config.yaml
n_layer: 10
n_kv_head: 4
d_mlp: 2048
vocab_size: 8192
norm: "rmsnorm"
norm_eps: 1e-06
positions: "rope"
rope_base: 500000.0
attn_scale: 0.0884
optimizer: "muon"
grad_clip: 2.0
warmup_steps: 200
seq_len: 1024
doc_mask: true
MLP neurons of a small language model. Each row is named by its layer, matrix (gate and up: input weights; down: output weights) and neuron, and shows model dimensions 170-340. Each number is 500 + 25 x the weight over its row's rms, rounded and kept within 0 to 999. Numbers have three digits each. A neuron's up and down rows have the sign that makes its largest values positive.
A block is one neuron, or neurons of one layer that tend to fire together. After each block is what it responds to, as a language model described it from the Wikipedia text at the highest values.

L6.gate692:517455524445457525496525521448522512532512499513469515541498466509489477521474472467499463468479544475486538466522509525471469517493493500482523497532512485502502487481500497523494475502488471485504520481474482510500503488462436519470532465511465455530511496522484516497511552450524540486466514493512509507508495506473499474509506453519538490515527486478530460496502498468507483546483482450507483502541465533465476525491460507459522487488541475511488448519474572463492545512525466507502490499449512509472533517476
L6.up692:509516484536477545476484524527496496476456449513447517500489496525492481478475486539551526491511493475517521501487458487532526560485477507512468503512550541523554468516489493494517532519483515506500484491530457509545510499474475527455549515527522500506515513491511476474500502487532458456515560516488485477503484493499470465528471505526497508438515503467475475491526513462537428497540497456498470484527513492483517512494525444470522487513454470464496488510467525492499485486528512480500479508506524498493502472514
L6.down692:520519511515476508484509476467524519489472462482506540531480530483465520480531461496473523502520519517507520546497532458491466503525480511495449516511500510538512488490499488483509512513472497486488480534518497487525489516501478494511502499549470525498543502527519492505454513524506514478497488541518478471541475501485495518500463538518492526475509491556488503516457483418512491488550504484490515504456496453512519523477516467474471515534501498449495468454488501479465487499460510505501500560507493505485498483540
L6.gate891:502494491526529462525526480504483520478502481527484493497475558501498489510485493477527479524488514513505556468489498510461510522522480484518524487522488487500488511522463492505553495492485497492467496485512528476492516480448503464457517561500491494556541469520483490542474510504490509506487472484511494505505491472482522491510568538514540475494562516492512483514469482476511489523501504496506479471494506482534534497498505509500507500469505517500542509486517522524529497501545452486468515543493506496470494479484
L6.up891:441454541511532454488502489511464530489509488506487514479507484468447470465491496478523523549504493501495490472468518497454523499495479497500533475481500482514551485506524508510520512513509495465517544529468469530518504459494458474461499508532500477498494502526488481486487503445503457489476503485536494503508471415485535501486534514536530440511554498467456463481474520511514499545474491498522478488519466511470488515526472477435484497496466496531529535495478513508496473519523468500501514512456489498521492491497
L6.down891:481515467570508548546494525470492502512477501459478505500514461524503529522467524491489499508514513515493498491538502503474520507480508510551510552529493478530504540526477451492507527483487442480506464528523503519512433543501469485482497532498510514529510532522459500513507498518520483522503481449505484493491465504462512514499500479542501524494457515484548515492486480487503493500513505554480497513537490491507534522488518479519498491481488499542502476461498521513494488510515496548474456522506483493517530566461
L6.gate1118:479472462511472509527537457506523477489524502509502536520545489483498510456449483481494487503506494496492479506499495462478499536504493500542476522479481498488512445530476513505518510564490479497488498466521496487477468491514490517472495511484528560533575480475542505470497547488519470491472498539530512468516524524512511504510496466504541547484541488513516424474492490487520464507467465524492464519537510497478513478506504495496521577490496519441427484472496493478503498527490482509491530511468501539514498471508
L6.up1118:516441471522512507559495518455541495514477483502489496543552514491494486517473507503477540552455527489496498548492534487442534555543501514505508525561539485473541521492466520487478563490493470479496522501469465511479502478508521506490539505460516525506524505501552480513530523490516526512470468486549512483530537514493514486526484526536546487506566527523505520492516525497482454503461477494492504467503481467473505472447465520481523496502495493457500501509508501536510499532527510494483504513488462508497459487503
L6.down1118:507499510527502479486543480473493515509511518535495494456502541477516522484510477433493454487504499506483533489458517513477561490473514472504475473520511493493537502545565491501490488518502476515524449464501490511535465467512503496479500503553531508482512486514509508546518480514502514481481543533509541466513525504508496508552504530522490547495528485510516444465494507513451528534481504490526521507511509501483500505505494478461518526458515511511463480498537554521511506512504477483552529525517501529505507472522
L6.gate1217:476471502512530555548486520502500528513511491489497528503503518514510455542489469485532488483498486518517469488496487506518489503473511488488484505480516476477513471478485499519518505489504507476469497532515496507477501407517514494489524521507515521512518482494487470496518476468504495463525546498515506520496538494477478470500489533493495490482513499505531546500486475530535534527536477495482470524477515513519453509492512501441487476511568511479484502493491458487517523534492494467502504513468464469488529497483
L6.up1217:500508462538474502491540519486490506511520550495491556483495533489497480554462508539556495479515484485547540537481480523495501526509458487511480499500516474474489483502512483526515518495525519491512440473534472492520499527531530514517492490485469508471589490480483484559511492487478517491499526498525467486459529496478530490484512493515493515508565475468507492510528501515494489508507492507503517479505496506466527458477525442548472483502521496483448443488536467494496513475499503510507488532504542474514484551523
L6.down1217:486510502495438506479483548501488534497485520529538481521502497521486484519493498458478493510484488577476513535482479509498507507512491473538440556496506537465484483518502507558494531495462507473476515523510489459501502471517485515515497483529525521492529479519509515496506475492556504513510530509504528528491513510508459477487524505478479487534460477478528478471504482513503490484516494504523484524479495486503509508504516482486483508519550508515504471479546492475526526519503538486519501453508427476523492455519
Responds to: Initials and name-piece periods

L5.gate329:482496478530440493531477454474478535504531515516509550510493528510465509529477530528565531560480498478549502526490484503479485499488512542472469497477487567519545542542485506520488496491495461505506475505513511529496475452487495464518523471520476487464540508517523514467508505485512496477473478484478475533493470486517488500497460485509561501433538488448510487505482493550494518514502502520485517505520486449504514498505479502492475528476516519483552506480483502542499496513468486462502537552505462492523478506524
L5.up329:493497494527498507514526506495482472520483483505519512542541516482508486541459427485534483516499533458498495505476493472471532532509495506530450496490461539546489557526504491495498459493490508492445475491514486498485517465507457465498473462488446557500567518461514477541502470460465520501487515539466489495453513495429521498505499473479490499481529470514471485502532491497504486528511496495520474480509505476504501471465520539491492509466459483500434527498534535493509543492506526504503526493465506548557502488521
L5.down329:484509508548534468493520510499476503503486508526506500479513493475513476482500528499464503499531553452535537461540469472469517510527507545475476493489452528460498488516479485519425540446487535503444464494482497438469505472502450466529486482527484522558525482531501526525503487529539495492517507514469504525499484520489491488510498528538470530495477477551507506498549471513475498501468506508547459520555530529478523513481499484503476509470498497550481481474501495503464527534501487491543512456510510516501477488501
Responds to: Period tokens

L6.gate177:498471506536509504519558506539492503486482527450506511531495506538505478495499549511497488501494511510478506569480473515483513509506537509455497494497440513543490563501523465492490470515494506493473528468512485491485461498479508516502483523474507535491484521458511479526470493511506513491474515499541516485515505470528514491533476508500463440493524475505492519505481451505465524516494495486488515434508487491494534529456476504530514504488516514514484498472498496495507463497484442545526495526475490492464562504526
L6.up177:538501541457533495465469484474480458501502522545538460542452478530523514556521481500487502495501491508510482513494512487485475493502497494445484510451467495482471513455511498466481476478491504515494495497550470471516468486492491474526528543492493508498464506507461460521508510448480509528468526537448481534510519511483482496491515502500488496523517508503500473487526493475518526522491520488489513492494516517514494473511530519497490515550514502542501484506461472484469499498537460525457511510514500480494505489486
L6.down177:488516452521481490494493488547532512546502477511536528509495535517485508500484491534494515479466510532459488529484497484462479487478487505470522438493478480531514521511485525490471493495550498483502479462518522523502537475509501524515531517507479504502492529526530498490512473525483530511455514514496508554465510503528500517471499527492500526505541506487508454518439525469479460472492504523467491460507502501509485502490479531515488488489484455518474468537445458490486480507516540492449541523505517502445485497512
L6.gate671:492556493475496499526522529514477507516516502452537525541506501490464494540494512469507495496511470464553496470468505532517512498521476525514478471485481473502491511492540500522458451529512516514499472486529522471526483495505483541455495474512501520498527520481507475450458537495534517504509512492508534484489497497478485494517502477470477530490497484498501521515514525511506516518501493488493504469479510497478505551525491490493475485487487486487535544500492439466501494501523456529513497482459527479564511465485
L6.up671:473512544504530492503548459467500471477477520450503492521504507547486494531526511520525542499522503474509475486535471516525455464464551497483489496478492488475552487496570514502480470504484495545507536493508559459516498494496499475482501487450536488505432531478470525471507485456514464485500517509501478472515470471496498491494489487507499544469501525518544548495471528483506502501545515513544490467489496504479505486461551491487528470527504508527499486475485500471525481492542510511489462486522531477464525521482
L6.down671:500503541526507494505524490513508538471469469493480511488505516518495453524480548469506506467504483479542463481521488519460505516526494492505459464546549500529456526512495525538527521496523498542525472489517481502490495509508521494505521487492476503486466503528511485505472483486507521507495491452503514528470537502483560508546453482560508526509483505502505491489498494524497517509566532530486460463487488517497504514489509461491528484481519497507504518481507509457493462539520519512443522499436475488467478478507
L6.gate830:526479485510465509510505538511504517512453486541559472523479460495524459511463485513520473535489470513452508542546507526462493488508494508466512457461487502542486549500500508521476538482512520492501472520494487476501488459508466499497473472519487548540460473495499500535471464471465479490494529463500458495513533532491498519502486521529486506485491531477556524495503492517503512535525488531533509457472521525503479470509480493475503471497467526490473521473497507468491499468479505501478522504485499496509551485472
L6.up830:480500478520557509469504517513527480483533480509491482511498516501508496473569507437503510530472482522509520532498474483539509497457532478530491467499482529491487519563524534504479496457532512509498487476552521464484516517561501497550483504443492511467521516534475489494484514522510492461489479497481533504454498506479533501512512496488518497497522528493486478522508485469470498534501495503508512517441509502505509499500488456517458509536456508509515489461540505501518485516514559495509521468530500480519481562478
L6.down830:505488446503495494486544497486510440495522498476491501510497497496489532507539496501491511485517523556527512514490489506548484534517488512527491491479476496504464475488504514480518477494458491494526486471485502458527508537537512516491512497453497528484475533453465451527517503498471466521508557535458489505507478569539539490517518546453473505499501464502520562503482454516524452521515481531513501510530530508547504511561486473472497492528476497529502499493538482487516502503457518502482513491489488494471537488507
L6.gate1878:477496517532485500459542518502488515469484495468527508547529505478494528494460529482496507506517445529467506507498490510508540493522450469489527507521476540511548541510502527553500491533519527478479484500490501437527470459498519474464498507494487563495523473476519510523485506511504466506506482496442471462495505479510498469489476500497441493489450543501468480500499516486515530532506472513478511466495492482533495486438517470479510478530536510547437512478525490489488476474517543515517498506464499456492500489498
L6.up1878:491522494509518529474489521480525502496475535537495492479490507519518484483485523480480524504534506473477514522522465532525510468489493504520507523492549487501466519476501482523471483439462493502453471475494506525504473486510516474507493483471484464491467464462511452525472476502537477525481515505504497500470502487483509518483459510476523475515459511505508544493528497473518521484513533528557485506489560505498499505492508516499507468468494527506474489492526492452475523511510498465509476522583503508522534508477
L6.down1878:540507492539451545526503497487490475528517469513479501518481465499485514465484449512495487540448508525464545493508478464452544522464560496514530510526465495504512566480507537542482447506563500489538484486484483494497508486474529454515480564554537505465477539497464511509509497523441551508555465519522466496486495455510511487493530502454490541477546539493537457470480480511501539511492545492508498506466518502469494503453461526494486473479487530509513491491526482533495476497500507494507543500491478490485449508503
Responds to: Numeric table cell endings

L4.gate835:503517513497510537495516529509492486498474519472495479555529529524508488538482514492537474512494479519546547484482531505518487483501483552529491483509513489545523477536528504482489541495524453512502505473489464555539507463520447498484521487503548474460535485481469475514462529495513479533491508492514505539486531490489468500498458517524488475462509481501488488503482473475502524531485512496511495503519519500488472497503516497486466466539496514490513502508516488481493532503545485546514568458483540481455516537491
L4.up835:501484488466489503501513491494516454483546510519510504517490491471467514498492491494545499483423503489529504512525543440509551487514531520484494528498487497463515471551492469494503484513461514480456540497505476426532498498497470482504472484478498501497498482508468469472529524522509495492492481535509461487476531508524484491408499519550499475472496506519498557478501522497503515502532551494464535494488486528494488472515502525522511509479472482498497496493482515481520521505508495507489538504447460482499510512518
L4.down835:503507458541504512511488477521506501522493504512459504523510476456498521474491483526486492512591528527464514498488513481498519520478492496565519491504507493479502531514485505541505476481482474508535531519503501568475507473537470501529483487516555465500546553523518502504503549496492515513514509500514523536518461508522491503490538501491500510555536520487508457453556522493483487500462490449478491500514529515491486512496499473463497527516509536476548516448557441475497508488494487547507517514464462536515502596463
L4.gate1393:465503476507514528523476478518504459515530518498455492493536487499527471493478491537506552524511524521486523549518486474494453521518522511484459508476502457538531545478456499590483468519525516509492495473525477486516506538542485518511481477519516539480520487464509493533515541481446492533483480524516506528477476486448514507506517469534506465475504494502508528478462465528503521521487510508464510445497521501470487537527487532475463491500544518554505472464530517503506523504474518520510501525466506505498492496498
L4.up1393:503502498477548528494508487540506498507468495497516487523527501502484479491504467523487488497503476505502478506514453496528503525468470515461469507523519520471516505505490559484547491474492500538472513468472471521485494532528531498470510525508474511491535448459529505474524506490515481535498508468506458493490515509487496486516515522518505534466529482533530504527454497463510527538518490487544497484487546515473509497476513494513497481539494518508463506512492484478474536505516467525527468466560480483489479480466
L4.down1393:508499494452489523555513502452522500490528547506508514455550477509486499515519503494513504448554528472507512548449448475506523545472504490542482524542503522526524498489496504543525483496504520534459540488490476465497538507528517490503475473514495520520487497508480494471459487517519526484458529536562491501522515496459491450467525496516534475508457500520533529531462522469501470493453487520519477477503488531521480545524494537488457504472509479490501483505480492494542489483468532475509492505501528490514538498504
L4.gate1446:523496507500519500499487471506527492484493485504487501474515511494471462503498509538481462505494480482496507508418481507500500538481479486537519496521491509508526510453489462505498519484522490470468480499494510404502533492502476496514493464508541499490493479482552499549444502441521496493523458479519455517460535577513527507497467527515455482503521479504466497477510505502555509487480507525510491540505525447511470492459498507492478496486479488496527481506469524500513454489541501475494517480519509522474520506504
L4.up1446:454475479512533481514484463481590473531495483490508488500504487524487532504470482492450492521555501493526480525469455487504460465506499501519538480515535510509493442502530529502507500511489486465497481510494507496500504491526478499481506520480494484474486493479504528465475498532509495497471516518472451522440492492462508491489470504463483491486537507474510512476502487484551446464475506491508537494508490492495520520537492464496480495484509487524537479463452468475522507478479496480487522560511517508484464486547
L4.down1446:537501469512507509440506511514461486570488531495486485495442514474476550499465492483465518524489490504446512505514524531512496459530539523510445480486500488506478512495507495471484523496485498566503490514524486529473513479538517492503515471508484498522510498498502492529528491466555450444519510520508484491468475491474530548526513485475478485480483509509499525486473486479519507486527523492513525470513504520497507496518522513494520538491447518529519513493525501494496439489481526515503454518522448499522470518465
L4.gate1947:509511489486515504505470462493495449524509502528486491505482465489523453542477527447476501534495490490464518502504484455481501545496502487556537495595484485518548476514512537476515522486512513472553467464502523507515491542487529503508507502502518508474517509511464513554489525485520489524517512523503505503465538530484497467552541525510499520545499525497554484490487506489518505494473466528553495490528517498462502496448495493504478477511520534508491462462498491501490472551553478508499467490528488473500542548545
L4.up1947:544477433520534483502459471491488450501491510497485493505508472495526482514475513455475497513510507457545525481452484520506460508510490486548464457553516500513510503437501526506497532524501481501520482540524497452496545512473476478483478484504503466451463503484508444525500482506465513521544487503468484484531495497481470478472492506475428491525524450473476557527473503527547475478484497562534498484465510458499502466451512512495483520495491473483516515529466501486498484480537525503526527485473474477475501505534
L4.down1947:501486508530493491496532498480465481529490562526430490534442522455476489511523450523472504460487534499495525519529494457485535527485474506509450493526577524500502528501476505442485516524477474493542513499495489519519483519469496468487489524517478490527465461504508483495500533486516499471504450475516481497505472489493509494513508520532488499475504482515506501521494475487527463515511484512532482525500516524481491505472509445520498502487510484520524524486494526487498550452512448547488527508510500505452516487492
Responds to: Single-letter abbreviation continuations

L5.gate1987:499484495524488492492550498469550501516546510497491503525510528493512504512479497467468503494514470542518465532531497519478486509516506505528497562497488504546468501507543521453505546479471531540489438503524476503506503493463518477527455527489506516528499478498488477470531516512491501529499473514528553524520483532466527509508521496477515501493518498477545522474471524496496572523453489517546525485530484514461499552525501524513524463466499493527511523516499467486498485474500478474481497469478501493458484558495
L5.up1987:452455504471503486509506526472493515540531476516485564452520473453470497479498505523516504505532539538480475490524523491522486514494489491485475577545523445504460503486499512499514539467494531480463489474487503497449486514445504499492486481508454511491498522478483489512491459538524537512496572506518495499504498459522532526502496526490526490489489492471485466535523505537464518523496508517460490519489507486473538521504525456546477495491451497483500501481524508490503489450470499481509528466484460514511535520484
L5.down1987:485516549482521536448506467501464473477435456514531514522514492522488482482465531458521526468533514531525486496533523550500557500533478484478523540454461527450549491504538515497504518480490458515434454499464476507479478505567509503539487459500501511490549522464489523476547517490501482512500518501517510524519494489470522526477461500494495467497514521503512494504489457449495556475487508500521491491465521513499497487481465502509483500481498461501521469502422514485513481485488485477501461504544518499511503474511
Responds to: Decimal digits after a point

L4.gate293:548516465499493470511507504483565496521538482465505525477516497472517505462499470508509493549526498524531530554514492524547477472483498481504497503526546463469523525511491505514484488445492487526489458523517489520482500504502480489508503490525485511537500532485496475497516591462512539483482483504513499484512571496502512502515524492460489527496504441540472456456460553493516476520527480497503454523474540485461539466482461481495517448492480514501503531526515484515521502515439524507503519473507516498517504496488
L4.up293:500494439458518502443501486511541484497503486497481511528461540498505496486507510428537538503482510496450527500518487475465559532505458514522507476518519523515462513510495534542434496470505528503497482463521547477497452464524497486533521524484515523560515508473471520467491487451552510523516508515513509512499514502499530481503513529490509492484502512500532541511458493484485511482517485466495463472479512484507492499524509559491488476494479492478478486486521477473492485514526527540488502472469505482528520505486
L4.down293:521482510471464510513504498496537491511553485513502513529525514493505514488494476493503520500503482511507567502462516485433535517506525488514545473466503482502466470519512496497491514467468492511489468447495494498478476520512503515528519487517492517490519475505494529490491529480472544515523511515510436502490487520473492531496514509484473543476536486484489526520472495474533546502486515511479470493504469511474519494512503468524511463479530517503503513484519505498467458451516464487514488527508501492449546524541
L4.gate922:497532491472522527500522510551511543499496496523563450481518483509453511488473465524534539488500493496440487521553524500508488472542487520489474479468496465506490482512494500502486515501486506536533514490471484433558486510521477504553485513524475523523509475474480550504525504434483500457468472500534512489504465516496495459488472500489495491499528499549490495522494514505504530498505503489508510480493502496492499511494454482489465437531525561507492478454529500506495503493442555562485498484500488499492523503508
L4.up922:497537487483484458491494528543480488497531492477500502554500522522461507504453530501480465498530511505514498526468515522503488492489485488452486488552516519518490510528492476519480473460504490496467501519489473520507536513469462522500488558511479499527440517490519495494485479522528455496483513487499481522513515481503507543504498455487513465478516481473514497503485512490489522504507480478478500528504512479444528512503527505459510510470451526483517563504521467507442499527458475557511539504493509505463512528487
L4.down922:447491498470495509492486528462513459505509506542565518493520509512573530512519546491461524482490482492520478495489545506538517479514470555520487516514522557473522510468510519503521496486508489494505467521500473508471491476504468530538497508468516506512456496496465514456483472500521450468510507534456467520523483492487485496470477530482530510510506526455534512508532470497504516486552507498488484497459528518514510533521515516552509490526482509502547484484489463509475543487533484523508505503500494458551460486480
L4.gate1194:538516470455504489482533461539519485477479511496535495510538497518518491454497514511449506522502490479487524482463505476490523478514459498536492510491507490497536480500471519506491505492541480540489509498498478470492456474504505507505446460526503479481531507495495483513495523475517506511471480505460503532515507483533498532537501490512459531457467511523482493545502491526450525479548501472484483488504509466529539541505476476472490508487516527513505541509524489481511521468534451483482471489522485518475462503481
L4.up1194:517514566498497567504507469502515503533525479512517482523511501512503501526527553516503496489509488515481489541443466498536460467513484510503469508498518484528530518487508504501473496448504519481514522510479542494496490491466539537471501489530504505534506515528505503487535486466473492511502504487529490532484467476447499548496478521496468546481426502476507490481513508524502511495517457459460453512502491448488437525514542484491501497544494565502483465525489499509470497543517521515496513516511490456482486526492
L4.down1194:517465556497486490516507490494522461538512498523530509535522513520519501466490511499483497524486499509480510505498521510514474519500512438478463512499549540516506527451523506488522510456530524513523482485479516491475478472484515485506489493505455508489470483509506516505512506506506476508500527544521487498476482480487561465480494515484503488485500482479567501464506508463513495519505489511507489441498494493497471490517498491544480499537495519456512496432520480473503514482523523553487485487477523485488507523463
L4.gate1659:520501491480460439509476526490502506471482476468501479482487468483504445490501501518508480467525446521510486509531536443515500505510489508558494499519545505544476451545496498494460503500517515488523521474547506538472486492467480474481520520509512519454509520500479471520507523528511474502537491484495515517521539496530512517514520495537534550467497516484464542486481464500484500495503510535480496478479498515505549480497503497486501505492505496471467510466505540519494519506479508512528506525476500492499480509507
L4.up1659:518498482488471491480479503482510493499476519509548495485488499519501470515477512513492509500506440535500457551522499533457554557513481495473450520500500495528469507491509534525454491514491493544486510491524508467467471469470461549482467486537496509468518560460493495499499469447462499510480520468488560504530500467511541522461492495469529486490521502509478512526489536522521472502497502465480490515526471489525487491481442503554482506480489485565458473504506493489477502510485502465470480525522530546509486518506
L4.down1659:524465511472541519532457480477450475523479487544499460509556502494467485513466527478473463523492483509474496512531491482530514496525470473469505535492538524494493474527478483486448524511479509496514463527472489487497476504528483484537482457453516527479476454494485472465465478484546479503529529501511499439522475551496482507486506507469489501494530490505439489506479478456507489475514514494508493500534476506535511509487458494494467481519492498512471503510459506523453511463541488493479500495513488474522508466479
Responds to: Decimal digits in figures